{
  "d_model": 256,
  "head_dim": 64,
  "d_mlp": 1024,
  "vocab_size": 32000,
  "activation": "gelu",
  "norm_eps": 1e-05,
  "qk_norm": false,
  "parallel_block": false,
  "init_std_up": 0.0237,
  "beta1": 0.95,
  "lr_head": 0.00993,
  "warmup_steps": 272,
  "decay_shape": "linear",
  "batch_tokens": 65536,
  "steps": 7078
}
MLP neurons of a small language model. Each row is named by its layer, matrix (up: input weights; down: output weights) and neuron, and shows model dimensions 0-255. Each number is 500 + 40 x the weight over its row's rms, rounded and kept within 0 to 999. Numbers have three digits each.
Before each neuron's rows, "raises" lists the tokens whose logits its output raises most directly, leaving later layers aside.

raises: " which", " where", " the", " their", " its"
L16.up392:531504532538499544525500561593491434530466523563418523479439544500488462440526563467502478539479467517514556454459500519505468552474542458601502508483593560435522483441503509484524526502481527503556539546503537446490492509476532535463488477602533480482440462523511461514566524495437489504393439489496589511541499455456527500525515450497530495472481497484488428439508587434513516538528486463515515543457491499568503486491527496472517486512490438476545496527503511525490536458531517523477476532497471475490499562510570474463501508572478557527517487478539521467435598524434473541423504469457480520539580435523486603582522623429447500424581504437532517500485533485478503545464470438509572454469494516495531477511470521433440488460556495520481508487529467493530500563486504
L16.down392:458526461509475481464533462475508499532403475549563480556585480524522507582465403492513571501431496479501491533552505465609451462489440520525431404524486457521548491582481518545529455477500513472451464565502499475465510459471512514494536561431513496486547510487583521477541404516564542514578472447512448508496551532553549502433513457465465498493456437510554513515441469522523489518543506442484490467582521487385467503513473492571451559482539469478527511512539551462486471545460520508534512471555471501475488493500485486497494487465517509440518488487533461522526465473504543518506497544537472462439386579558537494499528465572576533539451511540468424489463479524482467462489494465460437521619542509522453493454558531466552433525481489546495507500512524483502497484507527

raises: " their", " each", " its", " his", " both"
L11.up74:481490503465532573547463484552516445461527524521489492498557474502479458534463434516491522519555491545541466480459486468517524497446474502522487487451483460524497536494496406592510411577443513473512468463510538463506552521473533466512514481517536479409517473553494488510561527453538554479490554489563595470519511479540472501575479552438443466515487442451603531539436525660535506419561483523500577451441505460437598470509480412545470470521541429538502485474526535501486526531510559449492518490527453510506514497525505470532538491446483520580492464470531460488448487450547478470454539469463464444477496512486473515526530453520440598510516458492516531585504454540484552554481510529602510472453537505556472480463474497514523456478533539496477468430506480496477468492512504
L11.down74:532453424491589451485490522460518553553494507508455461561578494478497427506509469418513419474510533457459524496494417550482465514558486490468487519513487515475443519496503525480466408536531493564433511536505575543499510454464494523470521524386526469528526440480552510540567492510506553514532568486527538468523486534503503472506496540540515569547499462564474477463479492518433461483487513511403488523572487486504481524562449456517521481627517493554542448473490561447529508446468493487547537477564483464519515495512527533504530490496545584498557505501434497435558494417482505475536504484553495539508501501445547541446506433514540481602495477544458533511413426589464429504453533475479495451538486503506476549508494525536479488440463519466466601504509502490412481499511506

raises: "\n", "and", "e", "al", "ue"
L16.up567:549491508505447463473418488569471443549557478493559488532622460455505499472480430420494517582476546493504561536448423504495515487457564593483459546531551528508486477522485478501470542576505454470482522535498541482509492553468488519519548486478526506464557553494482576521452520584488489476525518449501556480508516503517502497447517485447416499495474600504544468482487449520501447481639414501495486515465535491517462445495473535465463518541510459494482499447582544510494420479505544476436432472526459525490486506501502519490524483448473486497530481483537530448452454544479505457604466582497454553492543512486586490501454529492539547482505482531532483416484450521445566535488464465480475506560523386454467436552510509531496510524508516506509525443500515526470499455577478
L16.down567:506454435490523481506490470530502470545493516458509543503479560497519485511392506518463475448507520587545544414511560489572523511500547420500454520476465601514537515475478510446494506524514534592465482525550501504466515505487451508510515518514498526460510513481455509485544585560473503584556538515489451462540458471548533453481461452536537453466515497464501505576471552555500462541457519443513479463485493532506511530508481505512434756525452406529532494417487473546468507558499526506500514492511493412487519505497447519552437538524523508434458514484457474562500505516480506517411505481472486445510466504493432548520485518511507506519470481535470457545561519562468482489544470476480439538484423560521493542490510509539464427531472504484493557523492515474480475459489467

raises: "ly", "ities", "ling", "d", "led"
L13.up111:478485463473520529542478509445512458570527499495457484505481465491505472617551441523491465588410549465478486435490536437482522530442501498506525521483526502482554562513550494578465412489510470518629440500503518500443481540477490445459510451509500525485492509459482490509489457457531472529470445552453503432539503512545466552483603512532495502478447462476485539544568513491537445536557556485539529509429470499528521528543534504523574484590474488462508497467457565558522480486561493466509435477502497489512513525548508497499425509512524426489538520552531463490419516509528525476452506509508510520509544564454510452476500502492515489536514494488506554432446460489517553470466515481563507475565527527561550511406473444446610490520421594547421456520464475528464494448421481
L13.down111:491510519451507482481540485521532509485518505541479481467521538439568528495418545512566492527481517532550446503473522494501504446481530543512538503485519393505502503528471508476500434468490517542532409406572512505576462514503553454509476499454460552536527514485506583521541496434350512498530519502551456466555523544523503501501518506473439479524480521507437561498416516523439449486500502528539446424551465539489482481578509518486449485591471502495524448506515467480588523542522537553507514508508496450554490469557495475524530407489441567460443494502498495488560481530510543546530478461569501497473361539484460453483446550498466512537529574480507515465573455508444428552528483444444497547430479473511510497422503512466580495519507541453453526536507478553505484559489517

raises: " year", " month", " week", " Year", " season"
L14.up64:462513547478449529595522524465471491431463549404536509514478544536428494437497561492531523524538460540609519506487513505483431519525489502534471530528471491568523449457480519553516479512484516410546482473498484550482360531399444508465461457483524507495459562444500530493528537482423526481487494494490545503519535511498604507521472500502507496510467531533543537577509448550561481408468449488546536459479476502542550483499539504505488460531526457495514464482557545556501507548476494538481497495505463434547542487530516501481544518589529498488511413560616437528516541525549506531558496495489543474475408483540462506533457495522460548439462470533552559459488474484479512487501477505587502459522466500552534504492489442451529437487502419473482460513465571488558490447555467
L14.down64:508566477489483506488531548480438491480505499509507579457481531462459494535521579468471540477478503474477474498551485533479491536423468502577572461524523536472504372486473464477534503488490558478487504475479478496502428507536512520529504501488497491539464456412492577499502497484443547552415487382508556464511445478548573449493498447505500520443475510565521484471407426478499446514480526505545476542507511489567497491504471537412487493532549502465519609507522446479512565515551568528490531493536517516502575543505546525526540555397516481424580484526551463437470512533479562588562517503470493507484453516470519504566558433556542509531467481512438547545479458561475531551493534483514442534457497525450480516520474504473493486470470388500518521449468507483509534434476439

raises: " were", " are", " have", " offer", " share"
L14.up557:446560526418483482541536513460510554488514557434578471533481491531488453515448496504506503534546506544447533563513474539495520547506497458453511522510517514467484599490508426479580477467489476428513535543497533555451487470478445531488458520522484524551514449514430501524485490481554467565561520530519428520515479484480504514476464440509570470523494455588465486501585497456439499458580510535507514527406495552498440510438508542501488504513544460532484570550414417519504515481502452540498522509575509458475406473500511505538483453520559540495533467468562526494503386501561510549515429566472541620557496534548494541470578485513525541476494444423476467484502501466474501450487573478504521509530511470555532470483504523481493492515477501558476495444478513523416597451470522
L14.down557:492483488488499463529467511520476556528544539440509542508566520521539526547473483584449502466499503500537443578510539497576553517553489514500521538488540486474501529464538450486468507504503498430432525471462481531432508451446472529571494491619555504548447480451438499429466531439525521516505514455566524487435512516469564441515512426509559490493499452453465562506495466453508522519437474545508439505426448586508487525517448497433459516481497485516466615469558451530561518539523450544530461505541477457499547541458531478507487429485473549538485545383477527513490481484507524473555517557542554477526456490546496529575505586480531477508492527508501465458505507454471486554465443536448470543521391543452460504421473504565475536410447512475512526498511559470472513551498486

raises: "al", "ial", "e", "o", "ar"
L15.up868:486516463438504514457472558468451496520520458572508416528560459417444488551523483536519525522418501518550539528439499528496523516470513550525474505463492474509507513548481456515523532490529487431463495476483473446470497461565500472542598526496585439550501482565458483507484481547577507480540539496546505509451570503543501494444514508520496488518464550563531454524566509568491523375506497553462514555468452469477499442456534490500528505497510450589446508479581504572512469458457532519445457524546397485475448537445540509501485444490431531540527494479580487438557543464554509446530498504485512556486465545529506421537510536541477540490585510536455517508513529506542527494510483541448525546499528502579451508480493529454462527542587452536485539455512446582405493496538488
L15.down868:442469506526535503457452442520512486470546525521503498555478508475516473396489523524601496497535531461495540449530500474492513544515490476486508440566471517470434493451597564552529481488585513562490488509553518549565490462461527474547422527502472510487406495484500553524457488487573488461472496516484575439558499513517459467533567486450492497477484473452503511476476461451444505592488504446591544460504527538506486509494457482556503524449502489408490489486542536463510569573552564504490497506499542524473448532596523601540492474574504502440446542555494544459521519511452423533471525424497498480456433513539453475492420453450487475447538545548503518471540491580471499562472540449496451471436489493549472489473484479470460526439542514484595459461545525476520482528505489

raises: ").", "whose", ");", "),", " whereas"
L13.up570:459513545506440494524460484562443482513531509497587426499491586586538544558514468507499480412539545519533462509538509478502518508566477544442479518520514442480519490508488506610518467524502489485558553490463544552511518535465473524493476514553511491468547486445483489488556548449544471521466449506482555484499494492477580502536529566525518519551525476528576481472537537513510526432532419517503460568471522469526446496547569528422460463518582481478487576502497528500529470546477518463492510450516513453498514568501514476561465475533465498500465499537537476551484531474446449441515444524496550513584553422592468589508479454456477486432538535505575520448519519516487462458397519410455404491478561460514564515543494498466498501521540502477496481437440497586531501453464477
L13.down570:510485514503558525479520492492532566447499505502428544462492485459509455515481438473477457551517470539465540520412516590544488482452550516491496413454480524468578560516512520472531475519507547516475471445487507496421506381557481511476465510499466497470464514555500573491441493482451553446562557567447479510514480514507432557493506456506447488448517524531481510535474470538551500503456545489558574513539472488425513513511428458534538520472488510538492456467537548549519572491516514580511496494480556566552544443473493561562554426464557452477521500409497545465461506473538510506449484506472517470397545509393534490480472527556510482532536465494385465536488502501543485529537479594508596535481432502490440493504535443544474478498459504482457567556507510467515502517520520

raises: " were", " are", " include", " have", " exist"
L14.up151:431586503471516467531501563418524519526560562464559431505547496464507459508452478452499457609475494528467480510492566511465541517457519457479467567444505539565474552435464521498515514482525510401535533547500482548442530566485488536450538478562494534525525470507348515528489511480501523506480537557552523540538442486490470548451489409498542527499519467509455473453554459498472544492534514465550474531450549459490488504472540492541530496525569484454456526560538450483490520461490478498459530504559456505528385542466500525521483548485557536518517432509507530471497460481529472539445469565475535552496511514499500502449512523553492527531449445511440501461531543481540485509524570512487514515522520462450592423499502480487535444444470541514517469378521514533427565441469532
L14.down151:482457478468559456444502541506507559509588507453511519492510557536522497485532482555488538427478457459541484505489432534498541519458534578436462540475551508414453552531498488488437486489487543494389438429483472455425503445541464536573525531538506483528445496536457501489509481448509488471602495411542501525528474526476527527500532545519548422466467511431472520468476447475522509497470547574460407538449487520506507533532486518503474522581492504581442508474539437525513566491508492534519420478582493429545588499495474414507485495469467489544592511421426515483508459493537526483565479545518586473547454432519477542501502605537524477538459495545483470488526503520482482519546493469496476497509462496546468533442534538551491480506479501533475494530544545535506526522456463

raises: " of", " and", "===", " to", " has"
L15.up261:511491489506470506511416501497457535447534538513460459506588585516531545534497582484545481480489545551523476526454513555522486478461470500473410553458503534483548559541492459420453559491525474463576552474518523499417529483562500556533544506524473490526524466554468423501434548508597513479518494535548513527545473472459506536418444486568545463556549488519424420479597487512504542543483505494466479511531490464470522557476569498494514417509581455497481547441561536527489446489538498464437484508501491537525530462559522566512462557578525492474522520445539488519500462486492519518497502493545506548493465497451557534521513512451480502503430491490464532494437412491510495438608539486566531475517460500418546513519522456507433499467536482504544465436528466553417527513466518
L15.down261:531508535449510505469561458503501454448534494474536486534461464492524500562490486529559525505535498458510506529500495463565535462475553556507512452524387457579483556524487486493470475502551450470391545452490543546539509550533469556404434488608495434538508522442508515484559508523467459462585452502495463525499548492497508545509458477517519437582522542430476448472489483493482469493472478445516443445508525527451498521525549478436527497451488539483450469549477453509516496450512484500545504545456474416538589463437434521579494484454558486470481507506558480556490491566502490508464589503501458533563503512515538458502491479535580513497489510566466473455506472375467524399473512511430514510507500505557472491467518554517569544523524485558535451530460501454505507515588483

raises: " his", " her", " their", " its", "ried"
L14.up463:500589451544513533511501453444554525545528489478535502533512485469578521552497435432523504557494404497456627460549490515435492515498479439556514494511449566520492523486566501432523499542531428437538528487490485570511412451503515523533437482535544446498449465498524457470549499520580511519485538490446508526473501520540562478478526534465564522499482489480514365595554433436439544493567567533448526528496549537500491471481562448512482493557529469516563481511541527518458451583453489500483452483574451538503484518523487567492503467508429525502492501527499555533553478446479457506492436560505482512474487548510450520513574429505551491453544487503497514461485494512457479551415494436520453537445510487521488424484474461522515484488518490463509484514485558530451543546494513
L14.down463:546523515542544523512489430514568423537445510536493496530566526443559538524503445475532484582485457531440565455558510470459425477565487515496511502467562496477424444499435590501462490483459492507528477465435507527534505458520468449523495570489472527477485526505421477500532521474523539502523528509496522520464442479529554434511504465509476513453480512468512501449542438546449532547454403490541474501582552452439426507510486532507489526542498533551547464511497515489472499577510524501485541496466407504529549438561574425532529488504502508515501442526433493501519430485471471409486478559536541549430448509539460531548409539530595561542502476488476500557486544462386452516500513502428469566511518445499519548477522531552495426507544496507507513564521520509466497515510521

raises: "ties", "ting", "s", "qua", "ty"
L14.up152:505548533511549483572484584461557508479497552494454485520390450476553435489473491497497551514534503529496507530572558485467517550436519488510535409444503425451520554544498524483596536454511523500512538546542523535455518474485503492497517525537460449468484487505517523538431409490555497496444470487529500480510499505422453478503506535456400545464489510567525535501469460488445504582472489504453535558507435510483514432512537533495525473534522481564442553473482537460411480536466529467528479490491527489472548534501562508527468491528542613407462444454515531475526509490496510527505523548455503513509515516486500565556573515562489495401534509488535540471546472446539561474418453474528501507471508403445518439574548511454534502492524544562482431453496493485428465521463510
L14.down152:495527526467477473571543464452479481525494459472470486517452479474499487473507453435449490520510487555503442547582497479521445450517482593472510508500465548516479487507558506493581556541465483484492415501452439461529508506524508437490428456480567481502534515559525543483515489430471494482572475466555534559549450549482516485396462500548524507428546490502504478452470500471520493544474510500474596507447528458468430491524543482567544566545502447432588438447468498491483528514478553551584540512467523507525465600482503503582515486456500470553483462534504544519515478426528494467534530564465446485478488467500502508483500483555479529519503464445517461510481540481551547481445451462534517459538547522567513539514520452523504461674556489467476499504429567473524481502437489